Weights of a small transformer language model.
Size: 13 layers, width 160, MLP 768 squared ReLU, vocabulary 1342.
Architecture: LayerNorm before each block, rotary positions, no biases in attention or MLP.
Training: a variant of Muon for these matrices, 159M tokens, 9699 steps.
MLP neurons of a small language model. Each row is named by its layer, matrix (up: input weights; down: output weights) and neuron, and shows model dimensions 16-143. Each number is 500 + 50 x the weight over its row's rms, rounded and kept within 0 to 999. Numbers have three digits each.
A block is one neuron, or neurons of one layer that tend to fire together. Before each block is what it responds to, as a language model described it from the Wikipedia text at the highest values.

Responds to: Clause-subject pronouns
L3.up14:536523454496553425466589493557490492616536453524496446459477502465558397469458541486505563572500451527434469505434498519553398557423510488543512506580412598480517498516522571495503502558478443531442463590404497545507491446470492487474532575448464534588561541404438493467430477534570534491482367494582481442497523580378444569541499401439455465545501512549553513524543494487468502449460
L3.down14:411512510463515484436485602540571476387616484482527430464553452504434472519452502423442519474489438472502559497424578486573458503439516496530497572520590532479496404451451458512419546597519528475479587468533490510448551356475519598426487561534485533463484536454509509552486439467551476636425420485508518537498435514465434527503554458499553449496473551439578558486540464487521600454535
L3.up146:536517457595435563446491588554540553593510466456625504525453567552502496432431447381478504551420476529495445527500550496491378459532468558485478477437495481555436516541505430451469481509481501513560499540464472538389519491467525553422461519458522480515587608478496487497467582584548547542411449508488596468530488549516482524568483522490443466516493531473548531522511494448479439548347
L3.down146:445532584539496492422461553566541448503585473594439543495409485469462463418509487580428482543520503476485555498462579462503606499441521491519563462459506503443471516459530507477542500565500429512420512458588597473534571401468448561449500446435432513497610512446527629526546440471476528577543481466601423488557423556477472551430514568559508570431484484521521563465570471547466519567549
L3.up341:579509429585553429503468483553583446407604487545526412508459454405548412530524583466538545546398542487500584459511488559515460473550407491546492516566604503471446544503455527526567440505413506517467563536450654509471494482471498437507484485383455495536437565411482543483597514555525592459560493499506487464497431444602483519521542522498461505577504529429440551470527491466474526471448
L3.down341:511532562496468480442508616524508535546433536538384496486502485493439512407493505535528486486565540471441533543533463592577521449519410506562513552524535544600534455482456572516483533510505435522554499525533509483440400445451494541536500527386541574576454473454501492528552484474528470415463413557413547500422533521449560487527562488455479580478472481536419493512441487506629428447504
L3.up424:532421523487430502495534497598498490433598541530566518502456455482487433558468483404593549532491461457437511440451456538459566518470576479538473435549436507558474429502503593409520427484429414547417520522459581535481558547529479505501489528515481372470495503441484580438568607416477540473482539421490531531564530571499495610526488541568502491505450515531492596524536426454427518499468
L3.down424:548368593561599484573541522459488479480480378436424510490411517503464428478510530584439481510490512595493499471385505535566524429561501466514463486499493427471475453412462490602454571487506434435555463548394514558494537372502551478576455581488511500538529488506461586513508524513497546505486392490499453488540511447468493552571566444535526533520499445477531505461518562441500513463518

Responds to: Temporal/locative prepositions
L4.up186:530465500508503507414545541561651395595482480531549531498525458540567470486457517458491455526432460543516446608524475464518540543431492527589474438474513504480456450484572462463488443528538461508536495534408565456533445514526486503374542576552497502579515573502526527446531471515485410578474469446440550459460441531507550446511471497564424548481540590559563504438437454543421534480441
L4.down186:496522543520442526590533529419472569461414462543518600590494517526442513541444520357480391486592470528494645470365479459481541511552513531468448555466495449479476522460364446553493620481466517572450562464557534488502432454549427513459516492520492394431520495538517561572542546490523546418513511445524584533452561471548543465522461534537520456531453539485556550587454489507491510503442
L4.up542:422459524455476460536556467415443496511547449513513528473394575565476443491474538502481539609521436583464581534548501485493481448578507490459465459540553411589488498509539470445411457489408426378481526483420526481448456533403491473482456532500518568465551547471538507530446553537503389523498482553478576510473512664429552526522441528506477497470429478510576577531428480517574564496530
L4.down542:477593505494561517511526403512599498479388527373469565451559468451452474455433489471541448512494404527540501494486552466554392528509511469548505507518473563390496446582455528550473396472540447512574525521549603483540544441563509500496612521424371458506509480533428594450550475479486574476491568490491517439560512409547494524503487572506484560485471528567457439557533470475540480471604
L4.up548:530493460474462537504562464543423491469496612520512536463508449541491533658608539457466455555517436526499549548528410496481441500467532484475491508538545476542470456495471491517444446547618519457461621512443489413548471496571461494450491565449531518573582489565579570446468542545496531482544424547488541452535426556539504525513437537550535470527480627506444500518334534559466440555515
L4.down548:508564546476532501516500486524487474478461455634557520537503496566505494470468564474540467525469506486481486544421567558494361534520546478588486509487538549458433450514461517569429546505544445423575559528558524474492441370560532458476537526503425530482523435478368461535612439498467556545508489462457472470477507456530532500545514598493520544470449537554483517588448486509590492413484
L4.up649:607504513545533491498496493553463548412487502450545604518459458466542524486479631577539469508554510556460487456538359505429389464550565441526465569517551536528576480413510404496428408447477509481395569458454503536479428527498534470443560506570479531572413547539448559412496582424427468500472528438487397473553471507503521497564516495558478501424463450443478465517524458607523548470501
L4.down649:572470548519455511450460463478532432552520463537516524445542488503549542461486443472447464436555515557512479546485373561547452519484536446461521562518433538465543522437495433480484505459468485466478577400631469463530416538483563399474504498424592548519450462586515473517476475484583498560501535481471556478568529516490604588455518543535587419483562496457540441586440468523550511538531

Responds to: Relative pronouns; initial G
L4.up127:513435559421521523540591448495492459526608534563525478409489530451470456462551474510470472508440522526526554448483562545503560493521455426510490494554488520574474366571507510483472552527528506379417438548469549508508489570570558507444459527550471514442575440442418542528384474459527573436522470552568559445488524503440445600553489432448433518532506512558498498466489507462546517471452
L4.down127:394518594516484520455477522505455495401526419545457549477467496537491531532451555541527543473517489532430538523495503512540504447566500631473505543460497570472535510502572471536532526514520575492555539502567458508426482194462526522504479581473471483453460491437457507502524530523464454598469513412499527466568520446507520530489484489521548581526448539431605492546506525474379500426524
L4.up406:465479513507509531490511495506470434500494489516512502465480509538492540481466461511500458489457486629575449499407514508428458506539528571560506518545482474613379479480520499463505460551550493570462561393515540580437502689520519523575491481464579525408499404592576525519541486449504510534471563510586529411461543492484520496543433500569540513580486550532584514488434437433530502545484
L4.down406:494571565446478488530550536503427597442521547475474527551539563474523473429626546552532574441510497503507528542512477517440666473402450448530535482390438509483535473561526527495551476504401508427556550559515525490382487426536508554426465474486442517505445475475520490451502558463544573502523511494477485503501508510489497464498499577490522464503548503458467567555518535487492460421388
L4.up662:503444434458599442542457422496500469567460435429581423502556453489520560500459432464449450547523519553544594472537504433611452435542493467509428532469501457552530507484555485512423570563468547505526520512481519586491570503654448536431486548477456456485523529420452545515548525482473550484495513412554556500540535428504474506555558521397536395505415470557471586435473463472567563524401
L4.down662:476494568487428444472503519432522505423381551529497540459600489583478491470483511470535510569464590433526532496449496515476458474437459552543520575447415520453550502423578480476506436539497487513493527512515416542589462387442553461448485534505484510484427447512548551550492441413590465495482543454522477579524532396547514474565557610476427461476419508508464479481460452517633465520469
L4.up766:530527515402450524539543467451362601496481438490453416399587491520516521481528487544490422501556509539449475467491549562484418538454578458527591555615414521509528476484484489425553497585434485498507497575470542564514518417512502475495408474403439558553560511483466539545627516483469558493507509480530538502482471443460522512417456546499433553533485495422468556536504568491516447459421
L4.down766:479457600440482454506518525537565484479452565568481416461527507569473514486499469570568388425606563545430514584495552567521514524428541472508431556528452593504410528478559481504482555567470514471550404495539510499457464460500532467383487477547467584545466495515629446451450531446423532508466488470467509529444496551517551568549549516469522376501374476467420584539467403480450455510531

Responds to: Preposition "in" before complements
L3.up27:586516506546559465474403501527447492540558536586426567525558462548467520520488496531540509509438448484495517555570434561605485381514473560528414522504549540526438526422501422484425449506463573480476514490471537392479480538571513477403495546401591454489485459418516446494557502578517554559558472453511499514579576578470569479540451487492482489499530489539449484421538503554465498460489
L3.down27:487509536454467521563589496512462436562452482425540591543484480467542499450499475498482588510470507508338522441561487538465580495502507448450517557536510537516457474470438489514525569406511611506515566522534515584480471552538493476569453556434423522565575532398382532506457519437502491494507569463540470448497468545520512496550482454432496533559418452597448508517486475547474508580543
L3.up49:497528448500449392478535501551467503432457498557567626539475535536400416551548494478562424479444470566451442487488513433509574536552522511608457491451499423422531457463509419414478494416440415480415476455521636514549480537583443544465518593581511610459602513558458549573482574498515531499512459483586452522436451525465557472512482491502589519487539546417469496487522532558463510585613
L3.down49:415539467455455497455462513497599479545511524564537500577555526450484442487490501467501544531510549515508570541408532524552428421511476506584476558504446458418439486512462501503489540479528548561604522540586506468552523246561534476488578517546450571464460474489551544474495495459446548546431494442431453557509539382551552461471496481460548536449458606446495559597528450493511492452448
L3.up396:571508443589493533545495448442438566514503481491557457519519552481496428525496470513362434519549455543403510536519471640550494521426471468454484416473529529449475483419487498452367556476524555431413521562537558506466470473452542457523462589505521486494495490527471488542542496559416547434621470567480532498481522482515562482467443481587449483510439545460547549562370496479471470558581
L3.down396:485544492427477501512511537599503457487437499578559535600525526457481507456453507501532526441517478477487479533487519569476453479456459463624460525458443538433473418541536466556456480529472443397560520486537534509467493335529515482508571538489422603436634480482417478549529511520461477500495551454518470428469547469473550509501503575504551575476468525542546527667504442463572549545559
L3.up646:551537400589375468526573505512522516463549519493480490456457439552441482505420541479517458456506533430563599545489466579489539481525491554495424557523554553438455487450526494439489533443451536535459509429540433555518591507465450482543483453491578578446508608518515475465538528522564497423512460523508515564499439539475578485448655453545461532471482588394549451489547543546432534541528
L3.down646:542507591412566543465451518414458549476562544490478421441571476546514505508525475519504548561552475460547515526507475535514463502477513421529535559519500436459606534537472515592483549459535403520567527528426552548454468426496580463456423402463447497515489393595462439528553512535476493549514481440483487563498439375532525558514472584550515550477525562441484409610407504521433502494497

Responds to: Pre-noun determiners and possessives
L10.up430:482427526487553467490489472582468591456451490535479499429511564548443534524495494429443391532442469502494453494592505436521565458469605530496463527527437577569536522486456476478446458580556556509541489540418459515489551437507533584466439537586511505525372530449553497550461474524445511513481497531407449513440378461376482622453501483547520491596498513547507548535499533487430522457531
L10.down430:492520507479512523499523477477594453538585570508599498449504593544499526455570560503508569419479466533550451434472549578495514570497561538414448566527503530537472466583500526465533524485513527424496485502523507565485480251493599502565438397443429516486580493555566549508517428504561545503472481513563474508411550429511421471507478504451504499456532476485504484521455466492447561520468

Responds to: Before a place name
L4.up12:392495486539392428416549495591423532567581460577484488468554546602494523490512502477536465522483496567468453463443511495507507487415465538491506549478558457452549512429414498430475514410471573506561556434509525524561578485554437568495523503531470560355558511426489516463491514433565482510565465542453572532534555544415559445528519464507540499526526556339462482437463533550549489455563
L4.down12:453535449480515481476550504537500533436516572487499528446550520354450432589498555466505498481433526526452457637554511599548410507400519428492537536449485421494425462520547512494491543531431428530524470528573479474468492558566476500522485518489398532420539510504536568487497533507587562508557510424544361487439421453457571531558464539439467440557514557534543487451489432539474422557461
L4.up274:444635531498447492477461451442477538524429583471473545527468474459456515497537459471442526543455399540462409461460446425464480503540526497503448526562503598494522505459486572445409477437403475605556549487511523502476393434618484463573498545478463545476561463466548475551557530503461511543483466492473557562566525498522592476616490418518595432449520587547519498504409569538520535526567
L4.down274:509344578613494588567514499513449463500446489564474458500532435480534488534498573489505450477552563487452449450488553589458464473446395432466503465416459455573478560556476518493510569525566455469449518442449414566440553468385572515447533419568604471499506495567524618503519431568401487507569481525417519435488542481531542556441529544526486475497393552517561456483532468473588506490559
L4.up500:492451479591417526496453496499590485527540506480512378456502470506501452513582579468473463497534558462534451640540545524619458533515525525476523513580498505537501536520485528412565411457486490424547559545498392531405429393481477537528559590568534490469557544466498446504555499495532582452496492525452425539519458565482424566482491445623497518471476553483433457525456512586569461480521
L4.down500:539524484505446388510547477473588557504459497512568638525520494520460475482521423446489521426467439503497516590460485489513512456468463433468548467507439349460563412464472543538459594433501478534526408506544524562523537536519492527521490523413549496435481463492459554499465520500550493562382485546505506529521451521536576449520527489520520573533520512542544331388471498488554509628523
L4.up553:515404545646519519479457375399483429544574506482552530520477546462455439540495469485481508512378554514484488534420464446390572513425471555536536516432550477448538480542506603384501477469515487457499558468498516449485466583516481568524522538540393499493536568523525540505546528425427532455488466490548513496566561471458478552494446394585454518493538567570496501407400485480525532510514
L4.down553:457505547502424425408456487475534420466517451506575626496555444539505440508480530537467459563451531532483482516572549463587449582562431435525524528474498487498468628523435574539435497464499463476634501564515585427485418381455483493474561432524469498505480515476468519440508525472448514495456596472570524532428465451518497479538450546416492537549488586497479506549558505458484434635491

Responds to: Quantity and determiner words
L3.up117:540471583503542513435567512489501488473518504470410489450443396480538486533600441509444438554497476544492530510503528460489580428467392594462421452487541508560573456517467537532563390452472515527530453553448487451438488489545515450525441475501559543485563494480544542591574437601550537526533439492534518518559515523453503618577602406454491490471414476426511466534576549538546494476561
L3.down117:517558443518434492600412429541495537546487446569507575505503443548488523455533490525488492622513472563552501454567473537508432570547539546424459454523486510398523504454472526512581461502490495624511531469517508458548456541491455479612502512510496435566417512477461444516574585537454458450461473459530445462414425550476511468530589455505458565477505640545430467430510583616430559504499
L3.up487:576549486590581467517561559568480467458584489481523465523464492488559526480532491643467534519581512461467480498462489570512475441434568611483527471489486467514563524532581564436482431501396455550538507579376539528463540421478503596544443503502451471525516499509483487514489448559466478442532430477429577483484471526518469420548586440384537466379416569509480493419462479441566490465575
L3.down487:465551529461627490549460521550549471558481451530433529445507541452390478502426521505467558479544482522587480511541551509529540447567444551603539544519485516547441445424560443508499523541576501529438414601567509433491483376452461478570534482510589525564449538460480543443556532490518556510482432550493474566574531439532492484523601390548478441486431507489486507433465424459512489472455
L3.up579:504502477527459510553536466534491448514511565483555523507511418501527547520452501500503494575545401577518512367496474551526487482476518591582437407508547554513483667463609527495533503512482436523577548431393500600470478489490454576505497477497507379591476532546433433480563445513500459495642481597404469500518470483554543492528596403453522495462546503516426428435524476484429488430511
L3.down579:494501493464531482461455495481534488461558515507522587542499570431531434503533501506496565446555471455475438555451535479424520501577481574487424561527513584542501549502511485522481453569499531507497497558548478445391515340479454566520497533428503602496463512449519403563479484516527471582535443595519576578533583504429491421526503422506479476480508440548483564513509394518641597476456
L3.up739:544486449545491640546568429510509449476460570472539471459463490445595554487529562514479514523522446533502483471553512480411435499483530454533411439425548530529433592542538510430559460576508541582502477509458480523569443481544546527481468546506522568489511530512457459467467449437503457493557528600481465465558466570384419522472526444398510397485524481522510510440496537490477447367620
L3.down739:480531500552573468443495453577418465536472434525483496547525534574449495509449506433497562526523560503507427590507549473456603546543431523518480532510429470520442550457469543504507422464479507503495505500520532467491377463447500561486564479568492417490443547460571565503626515443441514522469461545472621616533552543509486447492498498394511484607470502453540416486496422540510546419381

Responds to: Place-name continuation
L3.up84:550469510500462518551538487447437488526555511474522502475501495464531524564504434388557459438554530419515478511599467503464563520432584520398520538480562461567481509478528526532503524453462483446438570406562530555459499513520594475441573461454494466464440542524564575527438579524510469527526453382596489495479472530490408454523539418536507531560563474534548516573536566567493384415447
L3.down84:409452546449457450523530544526584439514557473473583486440440530464479465414441525446448607518446543526445467456363524452566543449590468469578544509533455512425528435475482538500568493503555484462437628506525470535469483455493514470523512507529503521437465453437498504526566398458539525547513433507506516451541541462524550511519605543453442540483500526522458432558462532488548642518550
L3.up150:550538537576474464465441449523472512518529479474532414459472439509507446452528534504563527470556520412493477645561474465515472475503519510491572479501495459468532487545470537385567499498558553519493471454551446487457544387516482558522521479572544464419544621477522585497444466421541472507488492486591470549464461532457401486498502393528465542608465561562551508491498440584569407457473
L3.down150:412483483572541521547519517551573499424508571549538542508512527448433466454537402520513506462428540535478489513451531489620547471442488485510481534431505530472466453487408526541508520465469477486587525493509484553508556352557470426544541468488470560411529452483460485510475518476535485472435559541590463501565562498491606517434575527496556588517554516506468465475460452561477540606515
L3.up552:559477400592565530473518487455516467425556517512454402476458492558558541494607509464594522574469545485483451489547422583517523575500555465420518551544543425568478479558491447476562462484478570389549496495483499488488561512642556525565412415613510502435509539540542557521571454564533415476476501464510544470538484500435413466555517462491472484453513516459563414493388506536558479500457
L3.down552:478526482525519490547466388534536491489485471492499489605466480459540376441485471486440560393440492516435527527461539543477504447441399526608449539492490486510477534523521448485544466375525585441549514522558506590463491468455518569435478517543530487495405456522491581474464573537468512578459475424580476559519542530611554451469507577554530620450573548490428535543489521478456471463551
L3.up613:471538432504474460486498450510466488460517459432620467456494486530515448424484560472406559609477537494414524579577521525496562569426471444568429521473454446474589480493498543464574496452502524437545542513555456400497518511565495517473540521476442446456475558511492515484497531495533501431487490573505435471369516583435458519491582447490496541560464532487408491510520482548571435568516
L3.down613:516437591565532522482478425604493502486442553665528519506538528496444472481500448522451491490460510510473516441466539566547414472575468413564546436483496497462355471425430507550514528401570522487436571472523595478501518356516432433497539511544511465424547484543554546543435531488488485503501530530584474457474550482532587451582609515530555468536403466511554503501492479559443549566496

Responds to: Word-initial prefix fragments
L4.up258:493455499505429489525552523475541508565565546519506514497547462548528502455556451506487523487442515414485448475489556498534574475428456471416498468592530478541429556481474533517444473506592489519425473507493474546563540449568593554418515610490521527498427473452475642478543547517537539495547477453471522519508449570518634432445526433519497494419494495425513524379515509508522541510503
L4.down258:491513390514457523482555525469590555531542527472501447527404512448483447509608421636501434578506502526478541597466525495506553561481459481526509532432501499450431593438516466552560488512511498521528505470593605573544481609519602509410584450493542531555481483516463467465485490541426567474448491498494485411461480483466456500314519593494493489466424409482502458506533533447513531581500
L4.up420:505416546572526468465558518481495557552498484506528432425515495536533483512556406558497459503506494455375490530605443525545435466425569494492418474477452457507519522428487435494497510501545466507397483430403512571434546467528593481509599556495532495398488464477549458548502527509526517458535487524589527495461413523561571522462422510505485471425520490506580471498444418475593485565434
L4.down420:472563372462493539494549547501549576527502545614498546425443489517439558455508540484526588437546488610545449442420507611469494493529443494504499504527554495490457470603461487478419514422524497543538438571516501435565525466562451466414496467510446491546477509435556572471464476530461599526529529484424628451570494477468467584462435504479528540516525513353530500458551478460438571541551
L4.up485:474461489532523615533450465479411461434522426581543462400506535500516463404519586397499462506464485535523497454358543418514470502474587526494580501490491471453450428483497467491473476516469526509591422550446561612504388492554507518544454645428529498535470495443478477524457589466489546539468478463579550497499477513513510537515515500471479424593494507418521526547470487548474519633473
L4.down485:525541508493439498429521566544361512506541435567486549441540554515425502476513495524520457527570483456414474536472477507458544519393472488502558548507588590487408397419474469502550515578440526467443488529503530517520494425395533517527559461360522493506544508522459466508440472532494488603503444580506533523584504588568525521533399435502496555391466532570489452436434515536475544481545
L4.up509:509526449582527501462537572444532456551528588476485536489499460611623497514545383495517438475444535490399488481571410473542545518419591431474496460458623456510502495502554398506467429444451465470437508500427529504514509455533566486546452513571460522468576581537543511535536493397562557427511437538490528520498421487494526429559513545475504550412452433518468460575627448516489550553477
L4.down509:509517436524482511466516510646469495552484501537575457522471584492516442572509449495478547561498470491465477513550548513412474448446453540491553494545516514479522481534611522527478564498563467551478448598559534429521469495556517434501544514494415411588463368512470503471471449505582518585588493596483490477505435533401513436415512430531440497493420511476470517534583477527468583494473

Responds to: Word-initial/inner fragments of compounds
L3.up258:479512525558506488512644589482425489531616465469493457528516500458531488512515438388569554491469426489523497436506472474567571482496544554485527486498555510496472445439409463531556399527440438496490501550440541568477523473526489528592577551554523583461459606429407441416509479487509589403517513562529467555494506497538520553498520513419583546409552503498514394514480454533602416508489
L3.down258:404465566551536582472450541485448512455467489586486513561510535512475439546482451545561392539499570507453555515491522488588574523404556517495519558505501558435521501522496466598546487516527436482591500450480519533442503597457538440458531506417509529456490424424423496428521577487466551552482457612487534497576483448526563460485504516538551530581511517536397487397477411536478530572367
L3.up312:617447532428594486560523493340472533571474520513588542509552471510425531483585473475490502470424426481531478502520480560467539469496519464380470521424493468569446524464482444485496367517530447467415603484516530477518583489475474499427516430556477510486557472512441576511464474400460497525549543509499608480582532574578570497557567440474537426552468511471493516469565513480440478547455
L3.down312:588458498486530525548563534511536479496488424565524407467541542451545529501497439527426409523512479511494473516483588500435492392502465505523499515525501475491423459481422495529452586553491554521507439516505440449462501503487512558567538455420451473592524457471520539557419532465440479553493489507516509573469458462472589595514434479519486523529524424561409489466463568556529480527492
L3.up456:602530468477522552507496476447550548476537414495520560481539516416565490535560513502493449513524565509479479444543476516486509518452483439508465471504537516516438441479508612520410451507518487443516532491414592574429463496529477475507613598471479568454481483430552508510521532378498539405520490405526574549507454445534488456530501464522531506530458439485495421635578493605490486518431
L3.down456:492488444507521514561478503481412528480557376546445569417596516483584529540534481533511524533575512503541549489438480503504471490549474455545486542471428578434462401393573492495526508432481520468488432502544541518557455468505472522527596556456529470545429490416470458569486593461499494477495416493468542500566539460498551574497520582420472458478567494372516461521558502575506590522378
L3.up728:442545439447495510556544417525568441481473461450556473480500437618474488549577441499450497447549470508565449460482441603417591541478499472440530453477449446575550515488516475538524436549517424439416620531510553493444513472470425547488530475379503525502509604439502466481549490603499484509492460417543577478566432532605487498437515552531563511560483536460529531482577492501386506504525
L3.down728:514452450481485515510518550538515454459390491446534476526547469453534411537484511542522448503599468591481501466494491517456546535514493517506611524400549516491499489438579539505378455528377522494466568460569521457455519490450426443520590480374514591532458537548476473466346500535476476515600486493510639540532414496507498555554551568516495589456508555518537536481521587470452492472477

Responds to: Split word-initial letters
L10.up249:586458514555530564518429412473489504434539581547548498536452429493516370598523549456482522499473466502452550500536498484579418525559499402601548496553529508549508436486406509461522519529512476477459421542513469467486395455502609463577452503563512445490377446497545552440552518465557554502518438452539485434631470508464624579609504527512516519523475516417506457462512455570522582506498
L10.down249:490562432425522471476541532394384439547513455592414473439528450461537547476475462537453580611554537492501496427459508495441499482514535573525546477443463482529507508594504478517458536471566536438524494437499560448429525550433482518483523500462536506583570480470545550497534494558502480434433415527446558563552531526498448569469424493367393605505448504484508452480505505472491390548509

Responds to: Quantifiers before noun phrases
L4.up5:546523458521596475548513495533539575497548489488546409444539384466593535543460511604471408521552501559502515495523541468471399481465474433586447451431452474374476501449453554493536417528544447491506494588523515462491549560487549515486504508457550468561451440484502535553628496547537552435566424530476486485461538498573465477565534499501483506523535487461597453493456533500466482379436
L4.down5:533539439545406507532408444500543449472498450566464510457554525507539483464608456535545559430526460531506469530521593499534524509461474579547561516486472509415555467508545382504507492507526522572456393549562520485508604389481497485548458467544498622515440451492500470541464548459567430505529496512506554552542503357493518527485512439494525447545446433540444486468544493451461427420484
L4.up202:479490446538500450499483508546503501442530444493563473489464537448445496472561490575476479605561521577532535472549543445578539493485449477495475468397426486556521464587523481422511551512481467442496532515411468451474542472513449511429512490520614536499419500472538577494460600452514663557510435605457446483512490549526555543497512445460564461461580451471422594531408440457531472429528
L4.down202:470495539509507499495458473492379552562458530494430456461469465598579498518471554422521531453560477465482504512455539498406428478507500519563531514553458464489481502552562484552611385512574461515535488532543524558491504214456532497512572518545429525544571533526501442531562432462417456479520454559541498544519464400562527457497515463511489475505442563500497468529503527473524463576482
L4.up223:462542511480588449476528503503439513524562510517475518481485461531530604472478450587406533464514547506486507485568521385478492539501508442579412490496482511517525507451494518480479447427466513533484542474455427539514474433451416537452523511558513442547495463508594576565509431469468477517542498555561455495531494499555478514597532443401546488396478605513463432439447552437500576514438
L4.down223:471486437506546506524456519502487452504501474486540511440453468443528401470541425567598507566514471473539427450531600599403499531468487456525592544599443474466541502555544499474515589522612550503486450548478531510433489446442544530525528620456450519481466506545454395490456503506488631482487559470482554484503443479486513501445459531553422492603539516571551517453646354513387459452472
L4.up723:514454474522544410544517530535413543537474503465499512473438412546604474525574484531488536489574556462472435454556484506484540509575509528530487486554472631539634533476459454505431417548464421572498517558403558525510413462454424591518465533536503478483479593530531517369512497536508497523497462609448493424586444591509495422509542408458529418432537553445451544450509380554528483447527
L4.down723:538565466530531388547467446505503448490508554629569547486535528452427506543461509443447455449455426506495518572515451492590511518525502458528509616469486558461452479482549479580582533530499540514456488536537541465419480449572440469555559551421517523563522500427515482493536563479505438525527493507406477579436532482481542556483620521535432514434502549570429460470500469478495472446450

Responds to: Clause-linking function words
L10.up657:517580435457480565549581486363448506484440384579472418436482501527560545491369495482489491519478462544596488500520521578596537494519583486487566549513416485547427524550518428492568508577455504421466490504431475545545515437534554518537511552401432536576515431521452552477516518503529598505458579513411494487553583543476473542495585512478448423504522520464419492524518456504455513519502
L10.down657:383448433489426517498466478588541442530530492396535566445515455511509439598347455457472508461665486560413561478557521538520459542543508480510432459451472567609531489497521545533571447484596547524568517560398520499377497451495547523461502537510520441437490493459435511506469434483418449527530538519528469492478583547570471541473539535490568533482517509423459502535421535528458462516496

Responds to: Before a place name
L10.up310:533471521450462388486527484510511496479537502526510481558444485530512442528470459466448464531451453461485514494527520476540506529542523448616567452511461503414488543494527559434489477510482518428543531417515508452452452490492486558448538487508473503406447489561500467497563467484518453479480633486664466595458382521541488548490463389557460458583480605634505472472454475519556446423438
L10.down310:428469589428515514506467432517526524555465462414503482545520555538460510475540507560505419445560484504554420465457496549466517488435490580438518533508572467465541457526492585528499496465545458437472559583512565510486542461572353474490564424472501540513469525577415409418463526491488525372498443484532402502484499550436583445535446570573555496454521545513596551558487441428547540450543

Responds to: Preposition "in"
L10.up87:533529424530467487488618459520556472519415568467630547556487508526591516557481501494535576449506462470524505472438509449476527519390489582599516479508484427460560440483515403464387520460507469425543524454484572573469487455491513534505574537480386574506522560377431570517476538502510490523527516520559504497567565460590485527507546501474521506500373537456454520471447449541493462523517
L10.down87:555459523518436510437513527551451500477522578497534534550427541511545539517397450418510467468544485411505494483561538507516485488461586487503420543624415490511507642476556500439518455485499447472526525527481572505484498339534524498450595480469481462467397538541411444423556551408484463451512505463546533511548477486529499509493457528485481483468523446478512603616394524482515469498528